python train.py --num_hidden_layers=13 --rope_fraction=0.75 --init_std_up=0.0218
MLP neurons of a small language model. Each row is named by its layer, matrix (gate and up: input weights; down: output weights) and neuron, and shows model dimensions 96-223. Each number is 128 + 24 x the weight over its row's rms, rounded and kept within 0 to 255. A neuron's up and down rows have the sign that makes its largest values positive.
Before each neuron's rows, "fires in" lists the words (lower case) most often at its 100 highest values on Wikipedia text that the model never trained on; "fires after" lists the tokens most often just before its 100 highest values on Wikipedia text that the model never trained on.

fires in: "it", "since", "one", "although"
fires after: ".", ".\n\n"
L2.gate247 [123 128  82 127  93 136 140 134 167 128 124 128 136 129 123 148 167 143 106 178 145 193 141 142 112 102 136 151 150  99 106 138 135 108 171  69 125 155 172 143 123 104 125  77 128 143 128 105 119 166 119 162 160 120 120 119 102 109 150 107 166 120 131 140 115 113 150 147 108 156 148 125 140 106 174 151 127 120 113 142 131 111 130 128 163 109 100 177 136 118 142 128 159  86 115 124 100 122 165 185 156 109 104  73 122 169 148 114 106  80 134 142 147  82 143 142 101 141 157 119 133 131 119 118 166 124 119 114]
L2.up247 [ 64  85 196 130 161 128 125 133 144 113 144 164 127 121 134 128 118 130 128 149 106  81 160 131 152 164 115 126 130 134 140 114 150 144 186 112 152 153  95 101 133 109  86 125 114 133 153 131 128 121  99 153  88 134 102 146 163 149 122 148 149 111 137 124 175 119 130 150 107 153 101 158 140 162 116 123 148 158 128 167 128 154 155  76 119 105 145  83 107  90 124 128 133 118  99 128 119 158 171 148 146 126 168 125 130 119 129 100 145 123 118 166 129 112 150  91  83  82 166 172 154 134 149 131 126 161 140 100]
L2.down247 [142 124  98 109  96 114  86  98 119 162 144 149 138 154 107  95 119 112 162 152  61 122 165 120 165 145 100 126 132 130 119 140 109 161 155 175 131 113 133 150 157 141 129  84 102 124 118 108 116 100 115 122 152  89 128 129 146 132 115 155  80 123 110 123 126 138 140 174 111 133 140 139 113 101 131 155 141 136  96 150  96 127 133  71 149 154 153 111 136 156 117 119 120 134 122 129 106 138 121 134 131 111 132 123 142 106 168 139 153 124 153 137 176 108 149 128  80 139 166 142 145 141 131 152  64 157 127 132]

fires in: "2019", "2022", "2023", "2024", "2025", "2017"
fires after: "20"
L2.gate602 [134  99 137 169 174 132 131 112  97 120  58 130 134 145  84 143  99 107 118 143  97 158 119 142 110 174 176 133 121 169  96 130 133  95 104 146 120 155 129 114 144 106 108 129 120 123 108 133 102 160 129 130 104 123 114  97 168 141 144 139  96 156 135  92 140 138 129 158 113 104 147 144 167  51 212 125 124 177 176 159 135 129 147 108 115 147 148 137 138 178 148 118 140 156 101 115 132 161 123 181 121 132 160 103  87  99 133 126 155 148 143 127 121 107 119 104 124 137 134 120 153  79 119 138 161 145 138 109]
L2.up602 [ 79 146  78 130 126 136 126  75 101 127 144  83 145  55 122 159 136 113 182 146 102  89 134 120 142 130 138  99  89 115 135 209 132 148 123 127 117 128 128  91 121 142 130 122 111 126  82  87 118 128 150 119 168 109  99 160 114 150 118 164 117 107 114 103 170 114 112 148 148  99 120 155 144 203 137  88 121 122  84 124  79 151 119 121 123 124 119 132 109 127 156 118 115  80 125 121 157 150 146 126 102 138 114 104 117 132 128 124 119 146 108 133 148 129 110 153 135 116 124 131 121  80 135 138 121 130  97 132]
L2.down602 [157 121 113 153 111 107 162  96 132 128  88 108 148 114  77 142 115 114 151 133 115 153 119 125 150  94 121 169  93 129 140 124 124 106 135 136 114 127  73  78  81 165 130 125 137 131 138 101 114 106 113 100 159 141  83 151 158 150  98 108 142  69 129 168 115  92  95 123 128 118 139 121 114 137 155 124 110 116 126 106 131 162 144  90 141 156 132 156 126 179 120  77  74 117 148 135 107 126 157 107 134 123 127 124 150  86 117  59 131 103 128 112 156 109 201 153 142 134 105 142 106 113 144 132 169 118 149 156]

fires in: "2014", "14", "13", "1989", "2013"
fires after: "20", " ", "\n", "19", " (", "–"
L2.gate1054 [129 160 114  91  78 129 204 131 116 126 177 119  98 129 144 114 128 130 148 137 130 134 104 138 150 146 159 119 103 125 124 151  93 165 129 133 142 133 102 147 108 143 109 154 122 160  98 111 161 156 130  99 128 130 150 187  93  77 118 121 132 176 155 147 138 139  93 174 128 100 117 133 107 143 108 133 150 139 122 140 116 116 115 158  81 120 146 111  91 108 175 154 136 151 125 116 101 141 124 159 138 111 128 172 148 141 109 108 143 131 114 109 132 110 167 140 112 115 119 122 142 101 128 125 156 138 146 132]
L2.up1054 [148 146 126  93  86  91 148 165 115 117 139 110  80 146 173 109 126 106 136 141 144 165 155 115 121 134 152 112 109 135 116 117 117 171 135 135 142 109 120 161 106 129 127 137 124 160 113 148 139 120 207 111 122 146 139 184 148  96 134 141 146 127 117 138 133 120 118 188 132  86 107  74  93 140  96 111 142 191 129 129 124 135 135 147 136 117 179 120 100  95 154 130 124 148 133 148 123 164 152 122 142 141 102 186 125 127 100 104 146 113 124 125 169 137 136 147 143 119 115 124 178 125 120 126 137 177 122 133]
L2.down1054 [130 101 183 160 153 114 147 101 160 115 142 146 116 112 156  98  86 110 134  94 138 114  88 104 104 126 145 134 155 113 111 144 151 124 167 112 128 134 140 151  86 143 125 169  89 129 159 145 155 141 113 129 170 115 134 141 143 123 121 125 127 122  98 137 122 136 146 160 167 104 144 129 117 137 118 150 128 132 109 109 111 109 131 131 134 119 126 148 130 153 166 117 100 114 169 115 161  89 110  95 130 103 118 143 114 114 139  88 127 110 113 125  74 177 132 192 126  95 103 133 139 149 114  80 138 106 140 134]

fires in: "total", "cleidion", "music", "record", "garcinia", "time"
fires after: "-", "|", ".", ":", " |", " •"
L2.gate401 [134 148 165 131 122 114 153 165 105 136 132 164 145 129 143 145 150 154 134 104  97 150 162 109 107 123 130 154 118 124 106 134 158 132 155 125 178 137 132 102 133 141  81 153 109 175 113 150  98 112 183 154 104 117 149 147 142 131 117 159 139 132 143 136 118 125 170  95 141 153 129  99 152 133 135 121 141 141  95 152 140 126 169  91 113 138 148 104 134 137 176 110 118 132 139 121 102 151 131 164 134 100 118 140 120 143 120 137 135 106 148 157 104 122 169 167 146  84 108  85 105 113 125 133 112 151 118 149]
L2.up401 [176 120 147 115 125 102 146  98 114 135 130 119 131 130 141 175 132 123  84 109 140  86 160 118  69 121 121 120 117 181 128 103 124 167  82 130 153 125 114 136 144 115 128 153 105 152  90 127 132 168 146 120 113 146 155 108 111 146 146 115 138 175 105 127 119 140 139 114 117 125 105 119 111  92 121 103 106 146 118 126 106 105 169 137 101 103 138 129 136 145 161 146 112 160 132 121 149  84 123 113 149  74 116 111 100 135 146 146  87 149 173 116 128 135 138 121 106  79 117 164 114 121 130 168 137 126 118 108]
L2.down401 [145 134 153  90 120 119 108 149 129  56 107 110 104 131 109 116 125 140 183 155 128 143 131 127 134 125 117 140 121 120 139 160 134 147 109 113 160 122 100 131 148 124 113 147 120 162 135 156 133 137 199 155 116 101 119 135 113 155  97 146  79 131 141 133 118 154 112 163 162 147 166 142 129 132 141 125 114 175 167 143 165 137 119  91 105 136  99 122 126 118 121 107 109 136 130 134 128 140 130 130  98 149 120  97 165 142 136 106  84 115 140 115 149 111 119 151 143 135 107 129  57  89 156 142 134 139 141 150]

fires in: "year", "time", "date", "utc", "years"
fires after: " |", "|", "-", ":", " the", "):"
L2.gate120 [122 113 118  99 141  95 110 154 137 119 156 138 107 109 110 112 126  91 133 136 126 128 106 137 147  94  92  88 123 135 106 102  85 170 116 161 123 127 142 130  97 156 155 139 167 107 134 158 128 141 144 119 134 115 137 171 156 132  91 145 179 159 116 108 150 128 120 133 135 129 130  86 137 135 113 112 115 125 120 160 111  78 126 154 169 152 155 138 132 104 173 114 157 117 105 157 123 110 138 142 128 156 145 102  86 155 138 110  95 122 100 191 149 103 110 125 179 141 125  85 137 138 100 107 117  56 125 127]
L2.up120 [123 135 163 112 120 110 159 101 136 164 124 128 100 119 104  83 115 114  95 146 149 118 124  91 118 137  94 130 132 183 104  95 115 160 121 119 142 147 121 137  89 105 131 150 152 101  98 142 103 154 130 125 108 128 122 108 123 128 116 120 177 117 157  85 160 105 132 103 134 117  88  79 124 105  82  80 105  98 133 154  94  88 131 131 163 108 141 142 101 101 128 123 126 122 138 131 123 130 131  97 149 182 132  98 111 165 119 119  80 127 119 165 164  98 155 145 116 125 118 116 120 127 119 132 174  70  98 168]
L2.down120 [133 140 123 139 123 161 114 130 148 105 110 163 151 123 167 138 177  96 102 144 102 160 148 135 157 143 125 136 118 134 154 152 106 134 120 116 125 105 120  99 152 122 105 161 159 106  95 127 135 130 135 134  91 153 126 162  88 108 161 110  86 135 185 105 137 173 137 136 101  88 123 153  95 114 155 199  94 111 179 122 141 152 146 123 157 137 106 152 146 143 121 133 146 128 152 140 106  78 137 136 118 144  80 135 112 126 163  95 174 156 121 148 131 101  96 143 171 124 106 123 107 152 113 129 156 122 117 123]

fires in: "0"
fires after: " ", "."
L9.gate374 [110 112 120 122 121 183 138 161 131 144 120 146  96  95 123 172 148  97 140 123 141 157 128 119 140 124 129 150  96 124 125 147 149 108 152 140 145 165 154 102 128 113 127 159 141 142 157 184 117 142 137 153 132  76 105 106 124 105 128 184 142 115 125 160 124  96 164 142 113 137 129 104 111 155 159 138  98 163  96  98 124 113 161 128 112 140 162 174 106  99 143 184 147 133 138 169 137 125 131 156 128  91 112 126 143  81 141  87 158 144 162 187 133 126  97 129 109  95 146 123 110 163 129 118 114 128 135 120]
L9.up374 [154 169 113 130 135 129 124 131 120 103 141 128  91 125 131 141 135 182 131 103 122 114  93 130  50 163 116 138 130 113 115  99 119 137 132 156 162 134 150 119 107  80 148 143 108 141 106 116 120 128  91 132 160 122 146 164 107  78  98 121 120 136 127 122  81 145 115 142 142 114 156 158 124 128  90 116 151 106 158 120 120 146 143 166 142 119 122 133 109 110 117 134  99 104 138 142 126  97  95 127 164 134 126  94 116 164 113 165  76 127 123 163  76 139 107 135 160 120 109  98  95 141 143 128 132  98 118 114]
L9.down374 [156 108 122 127 164 115 146 139 100 115 158  88 162 162 100 142 164 119 138 148 144  92 102 111 117 116 104 191 138 110 116 113  61 141  96 138 151 107 128 110 129 103 145 108 100 150 115 109 148 141 114 126 108 128 111 108  76 132 123  97 104 138 122 110 158 124  91  60  70 128 138  79 154 164 132 111 127 131 139 146 127 126 121  64  87 140 115 117 161 118 121 152 146 123 130 153 180 129 148 136 127 114 130 125 133 117 112 149 124 100 102 106 109 129 106  85 122 131 123 156  95 134 111 127 108  88 132 150]

fires in: "he", "she", "they"
fires after: ",", " where", ".", " which"
L2.gate639 [ 75 152 131 120 150 125 106 136 122 120 156 145 159 117 109 149 170 167 128  99 144 119 141 108 166 134 130 141 113 103 110 155 151 135 136 138 110 187 175 172 137  93 122 138 138 130 133 146 160 126 139 116  98 130  96 115 133 159 140 158 100 135 124  91 103  86 135  95  83 142 152 140 152 152 118 122 139 135 145 107 109 165 123  71 149 110 133 192 110 107 150 114 158 111 116 137 143 145 146 111 122 108  88 114 121 104 110  89  80 118  70 140 124  83 128  92 159 113 131 131  93 151 149 106 126 188 119 164]
L2.up639 [150 153 119 148 135 139  79  99 140 158  90 158 161 152 137 112 102 135 183 117 158 113 140 159 103 117  96 109 103 187 153 112 141 126 128 132 126 116 117  82 108 148 116 122 112 126 119 124 121 105 119 145 118 120 128 119 103  83 119 109 118 128 145 122 166 159 110 116 136 153  96 133 148  79 101 109 168 122  92 106 129 136 126 173 126 138 145 116 132  96 152 115 100  84 123 143 169 118  82  58  97 135  96 117 159 127 130 112 162 107 111 161 121 129 153 168 129  98 161 105 150 126 143 135 135 140 170 102]
L2.down639 [140 128  87 160 126 138 119 133 165  86 132 132  81 134 130 125 158 123 137 143 157  96 103 122 190 135 161 132  98 132 118  87 109 161 125 153 138 125 100 155 153  97 154 142 119 107 134 112 119 115 148 152 173  90 132 171 153 139 122 126 153 148 182 168 137 164 182  57 162  79 136  72 123 131  92 129 135 147 122 142 123 100 138 183 146 148 129 134  86 110 134 131 119 139 138  97 146 192 112 182  62 112 125 115 136 124 112 124  86 123 145 139 137 128 132 103 136 122 145 154 106  98 127 147 119 135 133 104]

fires in: "2023", "2022", "2025", "2024", "2021", "2026"
fires after: "20"
L2.gate1309 [134 178 183 155 129 110 146 103  86 171 103 134 130 132  95 164 142 103 137 104  98 146 145 128 104 120 138 116 130  93 141 147 125 126 111 115 128 139 129 133 149 115 113 103 100 115 131 115 122 167 157 144 123  93  75 127 145 153 128 120 135 169 140 147 152 133 109 110 146  92  87 112 120  91 140 136 133 134 139 132 104 137 160 119 125 115  95 130  94 160 113 108 107 123 141 146 113 151 123 157 117 113 157  99  84 128 106 128 135 118 147 133 147  97 120 137 135 136  95 121 128 133 147 140 180 140 136 165]
L2.up1309 [127 150 173 174 128 125 126  57 101 152  82  84 111 119 105 145 114 144 117  95 141 127 171  99 116 133 141 121 120 126 135 157 125 126 152 135 133 127 114 144 161  99 146  91  97 164 137  88 121 151 138 148  89  87  96  94 110 150 125 124 110 161 122 132 149 159 119 117 142 101  97 112 132  53 156 122 122 132 141 125 127 120 156 148  68 134 115 132 133 110 112  87 113  91 117 140 119 132 137 122 116 145 176 126  99 116 114 119 105 140 132 142 137  75 126 129 163 135 101 106 128 134 121 123 138 130 113 185]
L2.down1309 [126 111 115 117 113 163 124 106 116 130 117  85 127 131 122 141 121 104 110  91 110 108 116 132 122 118  96 108 105 100 134 113 130 122 111 129 152 155 113 104  82 120 178 124  90 173 128  76  99 115  98 148 118 116  84 114 132 148 136 121 100 103  91 133 136 158  87  85  84 126 141 125 159  83 168 109 144 151  96 153 111 191 129 119 122 179 157 153 100 137 112  92  60 139 114 139 115 137 141  91 103 132 100 132 129 120 152  73 101 114 152 130 112 128 128 114 121 111 107 148  78 127 131 137 136  93 145 158]

fires in: "2019", "2018", "2017", "2012", "2010", "2007"
fires after: "20"
L2.gate304 [132 154 142 135 111 118 132  82 134 140 109 148 115 123 117 145 126 147 120 139 134  98 135 138 131 145 125 122 131 135 112 102 141  85 161 132 172 151 148 110 136 111 133 136 109 109 144 148 139 134 111 117 155 112 149 119 133 117 131 156 158 162 102 158 144  99 113 128 104 106 168 133 147 116 146 134 170 114 100 159 129 149 124  98 174 162 122 123 119  88 120 124 114 143 115  98 175 159 149  91  76 152 113 123 128 117  87 140  97 114 114  81 150  93  92 176 115  73 154 157 118 128 138 129 138 164  98 113]
L2.up304 [ 96 152 105 119 129 104 127 118 101 161 128  88 142  99 131 112  96 116 113  85 142 155 128 126 123 118 159 109 139 112  85 127 115 124  96 106 113 114 132 168 163 157 123 120 119 168 109 135 121 119 135 112 113 128 144  99  92 155 141 145 146 131 136  97 129 168 109 115 133 175 144 115 139 136  99 137 126 185 148  86 114  97 110 115 174 102 129  94 150 144 129 131 133 131 194 159  90  84 132 105 142 125 167 153 120 147 134 200 165 128 111 132  82 112 151 127 158 184 131 142 150 150 142 144 181 118 120 137]
L2.down304 [ 90 131 136 143 109 147 182  94 160 102 189 111 128 148 124 116 132 117 141 127 123 151 147 125  83  97 125 153  91 151 121 109 118 139 131 167 145 146 115 115 150 187 141 141 135 118 134 163 134 131 136 158 129 128 130 152 118 125 109  76 110 114 151 124 101 117 113 162 119 154 136 121 136 118  99 129 122 143 145 134 103 169 119  87 128 134 149 110 141 129 122  87 145 162 121 112  95 122 166 134 113 118 122  90 139 139 127  90 126 151 113 167  98  98 147  98 146  95 134 106 117 118  87 163 127 140 131 131]

fires in: "2016", "2014", "2013", "1998", "2017"
fires after: "20", "19"
L2.gate939 [143 134 140 100 142 165 146 135 130 121 138 150 151 136 138  94 132 123 107 113 167 127  83 125 134 149 126 129 142 176 146 186 141 120 149 155 143 123 106 124 131 146 134 141 134 167 106  86 107 116 175 144 106 144 120  91 190 133 110 172 102 146 156 131  80 148 117 114  98  83  93 139 119 125 110 103 105 126 149 118  91 135 136 128 107 145  94 148 131 133 139 140 184 132 142 174 137 122 140  96  85 155 124 159 155 148 108 183 193 126 158 118 140 149 163 145 129 114 175 151 106 138 124 108  78 118 138 137]
L2.up939 [105 105 129 109 151 137 134 124 153 133  86 131 133 123 112  75 159 127 114 106  80 119 141 146 123 118 120 141 172 161 146 187 111 121 144 121 137 113 123 137  96 147 123 172 123 151 127 114 124  68 158 140 148 148  98 100 190 147 110 181 122 115 132 126  97 158 117 154 104  66  97 117 124 108 113 130 128  86 152 144 149 137 171 126 104 120 153 122 135 100 127 143 141 113 162 171  95 131 116  87 120 122 121 165 137 115 115 114 130  85 118 156 126 131 137 129 119  99 131 123  84 113 157 100  81 108 138 166]
L2.down939 [ 84 112 122 125 151 185  90 116 111 150 127 159 105 187 131 163 126 159 127 126 127 167 148 141 133  95 133  96  98 111 111 133 128 163 146 152 126 108 161 135 132 147  80 136 155 114 125 131 145 152 130 119 102 149 100 158 147 110 167  91 154 126 150 165 143 131 123 120 145 108 146 128 171 129 159 112 127 147 103 180 151 149  96 133 145 112  65 115 122  86 136 147 121 125 130 112 129 166 134  95  91 108 114 116 127 124 126 117  84 138 128 141 125 104 135 131 118 161 153 131 200  95  83 117 124 154 113 151]

fires in: "on", "in", "according", "to"
fires after: ".", ".\n\n", " |", "|", "==\n"
L2.gate967 [149  94 113 158 134 121  95 123  96 149 102 143  84 102 130 141 126 160 147 108 128 164 124 137 167 104 159 117 104  80 101 143 157 149 101 116 117 120  78 131 162 128 149 130 138 102  99 137 143 131  91 135 105  95 117 135 114 130 146 127 107 104 183 147 116 128 150 182 153 111 126 108 144 121 116  75 148 119 111 117 172 133 129  90 140 208 140 116 104 169 149 131 127 113 127 146 175 128 126  94 152 178 113 113 148 132 107 132 157 112 121 144  81 102 145 112 136 132 134  87  95  98 155 125 137 131 146  83]
L2.up967 [104 156 156 112 158 129 124 155 153 155 128 126 119 100 127 142 127 119 118 148 130 133 131 135 153  99 176 135  99 127  95 133 149 101 101  93 102 139 134 151 112 143 143 140 123 124 113 173 136 108  96 129  81  73  96 121 116 137 107 150  92 141 116 159 161 102  92  81 182 133 161 102 104 138 117  85 121 150 168 118 170 148 138 101 115 140 119 146 125 142 142 126  70 121 130 159 160 109 142 103 152 124 137 129 132 119 113 126 159 111 148 130 106 135 142 126  71 150 126  96  88  75  92 157 103 121 185 117]
L2.down967 [135  76 131 141 128  97 152 142  92 149 112 119 101 107 145 142 109 119 117 177 114 168  87  90 160  89 101 114 105 127 136 109 148 145 116  93  72 130 116 172 136 111 125 121 109 144 129 149 143 117 101 105  93 100 112 103 129 118 119 142 102 139 170 143 138 131 161 160 134 135 183 148 116  77 137 146 151 204 115 109 116  94 128 146 118 139 106 120 140 154 113 139 117  87  86 127 115 110 140 160 130 105 139 140 123 144 145 152 117 141 134 121 147 169 164 114 120 128 126  88 102 119 110 190 147 103 103 142]

fires in: "14", "17", "0"
fires after: " ", "–"
L2.gate1007 [140  97 132 177 149 156 110  99  83  86  86 156 131 161 118 112 114 151 154 116 117 127 157 150 177 131 139 121 114 143 135 111 133 137 148 135 141  65 139 122 138 157 148 122 172 150 161 144 134 125 179 132 131 103 136 148 120  68 125 150 155 119 150 135 129 110 136 148 152 128 123 189 125 153 120 169  95  95 108 121 114 106 120 175 140 159 182 130 132 134 164 154 123 148 127  96  87 117 103 101  94 103 167  98 113  91 152 118 110 132 135 122 137 108  99 108 147 112 132  82 151  90 151  93 150 137 124 137]
L2.up1007 [133 145 101 127 159 120 130 155 135  89  86 142 128 157 107 114 116 140 109 145  99 119 144 162 131 126 115 117 135 115 169 104 122 148 136 172 115  91 170 152  98 142 107 128 130 168 134 105 141 120 104 103 113 120 150 140 144 139  95 103  98 126 172 131 112 142  97 104 130 123  87 198 129 132 166 104 104 104 138  70 112 101 101 190 139 180 161 108  79  91 152 127 150 128 178 120 110 131 131 118 114 132 120 124 146 145 150 117 120 118 111  93 120 108 129 133  91 131 125 161 137 141 117 136 126 131 139 102]
L2.down1007 [165 102 154 152 105 137 170 137 115 135 131 126 117  83 102 142 134 137 109 118 117 111 141 107 143  90 148 180 152 123 114 107 151 153 118 102 157 140 134 122  88 135 126 160 141 132 138 179 147 132 138 150 130 117 127 106 105  79 104 128  96 148 128 145  73 122 166 150 120 153 113 142 119 143 145 136 127 109 147 119 156 135 146  92 144  80 115 146 162 130 126 115 135 106 125 126 103 127  93 136 100 119 122 156 112 119 108 126  97 134 115 145 129 139 155 131 168 106 117  83 151 136 104 125 129 104 166 131]

fires in: "30", "27", "28", "25", "26"
fires after: " ", ":"
L2.gate1274 [154 162 134 135 158 148 101 134 130 121  99 106 129 137 134 125 112 135 160 121 124  97  86 108 110 148 134 104 111 128 145 131 126 127 130 129 125 141 151 113 129 150 128  99 100 115 117 147 147 155 169  90  99 159 110 139 118 141  77 152 151 136 100 122 126 124 132 120 132 119 100 117 140  94 157 165  61 154 146 129 107 112 110 135  94  93 154 119 166 131 145 161  98 149 136 104 162 104 177 147 126 147 151 159 162 132 131  98 141 195 119 125 170 126  96 112 107 109 160 131 121 139 105 161 119 104 161 137]
L2.up1274 [166 155  89 129 148 137  98 144 153 137  58 137 151 104 130 113  99 145 140 132 136  83  99 118 147 135 140 152 122  65 154  95 131 106 123 132 127 133 168 119 136 113 162 135  97 122 117 147 110 148 165 107 122 144 142 109  89 145  87 106 125 126 122 120 145 139 150  82 132 150 115 138 130 119 119 122  92 141 123 126 110 154  79  94 105  83 148 101 169 148 114 135  74 154 164 104 157 126 134 107 150 133 150  81 151 112 124 110 123 122 143 125 151 132 143 130 136  94 153 146 148 112  81 171 130 115 169 131]
L2.down1274 [107 180 108 118 135 187 139 111 111 126  99 113 133 158 157 132 126  90 137 134  86 147 129  99 101 120 117 124 163 134  89 110 111 123  98  84 142 104  79 118 148 129 130  98  87 191 109 127 125 105 131 169 132 123 123 125 129  82 150 126 175  94 141 115 105 132 131  79 110 129 106 131 115 129 127 129 115 164 117 128 156 120 170 126 150 175 160 123 157 142 107 115 113 132 140 156 145 133  95 160 163 147 105 173 140  95 169 158 108 180 124 145 125 132 133  88 151 172 139 134 164 124 107 112 123 122 137 168]

fires in: "in", "for", "by", "at"
fires after: ".", ".\n\n", "===\n"
L2.gate284 [172 109 127 142  94 122 130 153 156  98 148 163 151 132 120 141 130 116 100 130 135 160 146 194 118 111 118 108  90 163 151  96 131 127 121 125 152 132 107 113 158 129 101 147 108 127 131 114 145 147 161 143 123 152 103 108 137 112 120 102 138  88 132 152 127 103 165 152 143  91 117 159 109 162 161 147 132 143 102 130 111 103 114 139 136 113 171 135 172 171 141 138  94  89 139  62 109 166 129  96 189 103 106  89 133 134 125 106 112 106 131 137 147 134 143 148  91 138 106 180  97 124 110  94 158 173 131 106]
L2.up284 [136 133 165 160 139 118 127 119 151 152 105 147 145 129  65 127 118 117 116 138 180 201 146 145 110 103 121 166 101 105 141 127 111 142 114  94 142 124 130 153 132 132 152 141 144  95 113 107 125 140 119 136 138 130 137 124 104 118 140 132  97  67 146 134  67 122  91 117 116 143 148 138 114 137 107 149 117 124 121 151 124 153 145 135 156 116 122 136 115 110 164 102 125 134 121 109  85  97  98 151 156 119 144 110 118 155 143 134  99  87 116 140 130 105 173 110 104 138  80 108  91 101 143 102 189 172 111 115]
L2.down284 [125 156 175 120  91 133 150 125  86 143 107 145 163 137 108 129  78  86 160 147 151 124 144 125 158 119 129 117  98 120 155 121 141  92 137 127  95 145 109 156 184 115 152 154  99 102 137 140  90 146 151 112  93  89 130 102 132 128 164  95 137 136  83 128 168 108 155 143 140 156 138 123 128 131 109  91  80 147 140 143  63 143 118 109 150 136 165 130 128 159 155 108 178 135 136 118 142 127 127  84 117 107  75 113 134 163 141  86 141 153 128 103 134 108 161 124 153 140 111 158  97 121 103 134  76 143 111 198]

fires in: "this", "it", "these", "an"
fires after: "."
L2.gate36 [ 98 145 118 109 125 121 127 153 174 100 125 123 110 115 106  97 144 107 119 106 119 145 139 135 148 120 112  75 123 175 130 104 130 136 143 139 146 143 143 135  84 144 109 110 139 118 113 134 147 127 165  94 135  97 112 130 145 132 118 126 105 117 151 158 129 106 155 145 125 132 119 118 146 113 167  85 137 162 103  99 122 133 130 123 140 119 140 135 125  85 124 120 131 114 128 135 130 123  83 164 134 169 108  77 167 135  96 147 120 151 112 116 118  81 134 154 161  70 117 121 108  99 167  84 139 104 155 114]
L2.up36 [176 157 129 138 173 123 158 132  87 142 125 126 107 126 172 126 141 147 151 143 180  98 147 152 112 107 121 147 134 119 133 156 135 129 147 127 160 103 113 135 108  96 147 160  90 124 116 108 121 114 131 186 111 166 112  99 123  73 135 105 132 134 121 105 139 125 107 115 124  95 158 160  83 126  69 130 114  95 123 106 114 161 162 140 132 134 120 165 125 119 126 137 119 111 134 119 109  97 172  98 161  96 148 142 124 135 121  90 131 106 105 121 154 130 111  98 146 152 121 158 157 188 150 124 143 134 102 150]
L2.down36 [123 130 121 135  91 101 136  80 135  96  72 101  95  98 110 142 116 123 142 179 111 120 132 133 128  81 129 122 108 121  99  86 125 136 173 127 110 120 132 127 150 109 170 145 102  97 148 109 108 114 147 123 129 140 106 154  91 127 103 118 137 136 127 116 151 113 135 101 145 125 132 125 131 164 147 162 138 158  71 149 114 125 159 120 146 112 126 133  91 143 148 102 113 161  89 131 126  95 107 139  76 141 113 129 158  65 103 134 124 129 181 151 122  69 105 143  93 168 135 158  96 158 138 101 105 135 108 131]

fires in: "25", "27", "26", "75", "23", "24"
fires after: " ", "–"
L2.gate910 [141 131 110 113 135 118 206 121 141 145 130 114 144 151 133 138  95 119 148 127 149 154 152 121 105 133 137 137 180 139 162 122 115 149 132 180  85 107 138 144 120 143 129 183 158 119 116 101 149 113 145 132 129 128 161 131 115 144 119 102 127 100 122 146  53  99 127  99 154 121  96 106 131 162 113 116 126 126 161 119 132 139  80 133 115 101 149 125 130 108  85 141 124 142 101 135 102 119  91 103 154 128  63 128 117 120  81  93  83 144 136 131  86 106 135  88 131 116 100 169 104 114 162  98 148 123 144 113]
L2.up910 [131 113 131 149 121 142 104  89 134 120 122 135 140 139 110 106 115 186  50 177  96 104 182  96 175 184 112 102 137 101 134 135 147 127 138 135 134 143 129 123 158 170 164 177 138 118 113 113 161 149 194  89 105 133 144 114 131 143 144 112 120 128 124 136 148 136 179 100 164 115 136 131 134 110 156 145 120 148 155 170 100 142 117 130 153 138  80 145 123 141 147 120 131 137 127 107 120 136 122 151 111 153 154 142 150 105 138 181 121 113 140 108 132 131 119 131 139 120 153 105 139 156 139 131  96 127 112 121]
L2.down910 [118 101 122 112 133 105 135 130 106  79 147 153 140  92 154 140 130 116 153 103 157 117 114  90 112 117 145 121 109 144 145 161  93 167  98  88 185 123 122 116  87 149 127 100  97  95 123  97 145 130 131 144 114 134 113 125 102  97 167 173  99 141 137  97 117 103 166 151 107 159 122 120 136 127 100 145 108 134 165  87 170  74 176 169 151 132 117 109 124 132 115 107 161 143 128 130 145 112  95 105 131 136 177 147 125 147 134  73 137 141 169 111 130 120 143 158 106 107 164 105 137 110  57 157 122 156  88 152]